Weights of a small GPT-style language model, trained from scratch on English Wikipedia: tied embeddings, attention and MLP in parallel.
MLP neurons of a small language model. Each row is named by its layer, matrix (up: input weights) and neuron, and shows model dimensions 80-175. Each number is 128 + 24 x the weight over its row's rms, rounded and kept within 0 to 255. Numbers have three digits each.
A block is one neuron, or neurons of one layer that tend to fire together. After each block is what it responds to, as a language model described it from the Wikipedia text at the highest values.

L2.up9:126141106150163172151129093117115150153120157114115130173133095123090119150135135166127143095131091116122181116086174143116155123139132133093130132097082134080098146176130105076138099110102111134127143118134097103124142125103154129133109164089121103143146108154157122142146142131126099159
L2.up266:135128085128142100125144151163131110086126126124145075139120083145102133084136136154133153109148105129114129086096108116124157159080116129121116098126091115169117110112166127110079115144108137101116149150127097118119181091090127118106116142116149155159111135111149108129137114099144077109
L2.up387:144126125170152140140139135157106130158117092133136158131142133147137157094152105104108100091134134121117107157090102107115178145132161115159152115149117168089106102112082109115167126124085103120156146164159114129126140104127109101124132135127135113136167140113116116141095146158115157149
L2.up1078:132129141112149171144145106120126126125093166081100177185115087143115102117123143120136134100069100118122120172140131132163194106110123133079122149120123146122142119102135120101140112133133153130149166176128097114130128099137120104159148119111120099095130106162133115118084120126091100141
L2.up1527:118104100151134138113104146165117161120114160091098128160113122196136072121103159172191123123125101141100118171109105128155148095131108133085184108137139149110145132107106156137095139104129068136112144140159153112155119169099135094145089120121139129127127122109178113119134119123184083126
L2.up1569:108140111125134111104111126152135129137112126122113144170122108128105131106146140137094111104111089154107108142135122149118155123103139144092112110149092137159120105164136111090146148122135124121134136123193098177135126117125181144109123153136116132128101122135151108140111111109145169131
L2.up2262:129143123135145166137114138162142127130153165083113134171085085161140121141152097170110141133151087113118131114081129106117121141161120109104086140139099143115121143118139089111104138155116114111155149149142111141101156132092118145118112214078086100153101136108158121112134115151110123125
L2.up2595:109117126116137135145121114148130153160121149077148110096101070159104150139164106143147119096188086144116110142119125111091120085101129119114115139212111098118126130151119139152108128134113110129140124119135090161122148141155155152141132159142136138165125113089119135102094150107158159128
Frequency adverbs, name fragments

L3.up1342:119136092161131118142125102130147141173093164071121100142144146146120139124114181108120109131152152127098088134165110136162148132159081165088138149151095122164140131116149124134146136130089100129074118045113144112145117155097146133136121137176118160123114172082138112153122148102125140095
L3.up1513:153132116134179122125125135102084126154100123141160070104128080146097111077146082144151134128150135147128122064092100165135109140109119129145095157170076146119123114133125136149109135130138128113110119134165120110132091152095094145142138128107136138092120187086149103145154112144168138166
L3.up2115:117106134122166149157115122145117147151115107127109129112093089119110109096139147161162110131094150119157113119163146145106135081096123140118139122148120098143121090166160093107160129145130111123124141087147132147111087154100107101098154100105097154078120137155171120117140114125154133147
L3.up2535:112115113145141136180152151120127095134113129110106123155149109127114094108125102136156101125117130150128092136158099194128096072099049118067149137172110133121124106141161112150158150134142141143118113075139139110086136142119111127148108135120133152127132131094143093130146130141080153166
Numbers in stats tables

L2.up692:128136124129123121151125132156133126132161125117114131140139083132099117130081144135194142141178101141136171128111129147121173114137077117107126143159172118156136102151121154132141151134140103107126116113129145145153122174104137105144127155105131120083084116164135128114118105081111144099
L2.up1453:161140129140127120164130151119089094118110091120143135137130154136084132119117135124142161151121160132078117102146114143162130100168122134140131104151171096109124138083124142163137131107144112145120093100131135109136180168140096099179134134184145073127126145111121074103119126132123157125
L2.up1698:080107123127136114120114103149145139129130149096167130141122096148089129145123119167146146158130126126125128096157165114136139127102113109131142130110142142157157127139143119117147183132132095131106114140120121111160179181121118123106134146120109091157146097148147106112151158071164145115
L2.up1709:066148178197134138144132126117123114103162171123122158154113084147096103118129159116165105123153124126103152134194125147122127131138097110134156151147133122144152118119137113089104122097122083110150186098112144127096165130157102131144113117142116122113103105185185087141139142080148152143
L2.up1815:144119138106118130157170089146129120135123078136121140201109089110094139138085158149129109094122132122149146108144139100139122114138126123151140082123118116125145122093094113156119168084110151094107136081117161118093149113133123148101090112133158132120110121125128124121094131107108172115
L2.up1934:133107125091133078149119120132069126143119191124125160134157133125101126102139147111141131115142154113126126152107157161149159112124137170071158144218177115103140142128102123145123188110120140132146120121121105142148114190139139118117148124124120137102081109094186126176120108115098167162
L2.up2150:150139154125149121139120144135132165122134116125135117110120157118103130112127089112128154131135136132114127154149128156146164096132136142154107148179086089138129120096099106158098157059145091145115100115107124098120155169150154128130097146176088093129089148144121088197109135111134138151
L2.up2456:061112174164125138136128094122102106130129176112135149177134094122056118137103147145145151131116119172151139162125116139137157121130128158098123132153143072125128136138102089158147119145156140139123120138113147127134148139121137127150130119119081129084102100148122098159107103059135136102
Digits within table numbers

L5.up2172:167114074159093147104150106129146157100134135102081140111076115153120116115112110119155116093127136127076144145111124110130156155147101111124101123135108139106118133120123109119131162116166129145156080090120120131127120123130094115128111117154110136131122133107107102080140088125149171137
L5.up2243:140143099110141147109125128145155126117121099121146097125127140158094098128158117120159126137108114126099137101124134172117113120162117129124147070134113098127114111121123152148119111132122154114162120085128138133109108137059112102163121166125137106119111131078129122142138139116092134108
Numeric table cell starts

L5.up2031:133151131122127104123096143149159151164104129099103135105133152105091146156116104145137104115147099150113090157144125155160120118133148137123074117118153100114127112120131110106099068119112124123125098167143172156078154112107161138105134161111086091149103108140154125152099137126170076180
L5.up2560:104127158124102166146124148149143138126089179103124115090107144107071107155096090123116108133138078110099138154131140124139158099115110076075127107140133130154127123172112097134097083105137121103133149131173100130145144141149134084097152149062142126135101170129185118138088149127111122161
Early letters in names

L3.up743:122101167127096108123144102131135146106126141129117135164092100107090141107154091164091120112092093146116106164124100135181109126106152110134150130138124111131116098124129125119162135154127161103154126160121122102118157150121136089101132100105093131132102138120132142201080141132128101136
L3.up1250:092141134134145157131107105150171108143100135124115135168114092135105106128150121156130167098160121123125136130113133142129137141134129114117123087132049164155079136111120140088124111144124136120186121129105112114123173133113104130117149145091101081092093149100148110128141129136136072140
L3.up1327:139101129144106088137150125153121152116113082125139153133112127141124121141124084093116159136102118148153100135095124129126182140121140097142093130116136148154143091136113108160088152124161120154133123155111091135142167169122171087094109151108063138152092154123143110110134102123150097148
L3.up1549:077091160158146103105092110104096119105158124102127141110084158139109130106146138141123069116136152182109117102129079155132106141100122122112146112122111112136133099097109157137120122121155151109160105129149134118086116137074112094135150125128169137108137142164141145154119146130140114135
Mid-word name fragments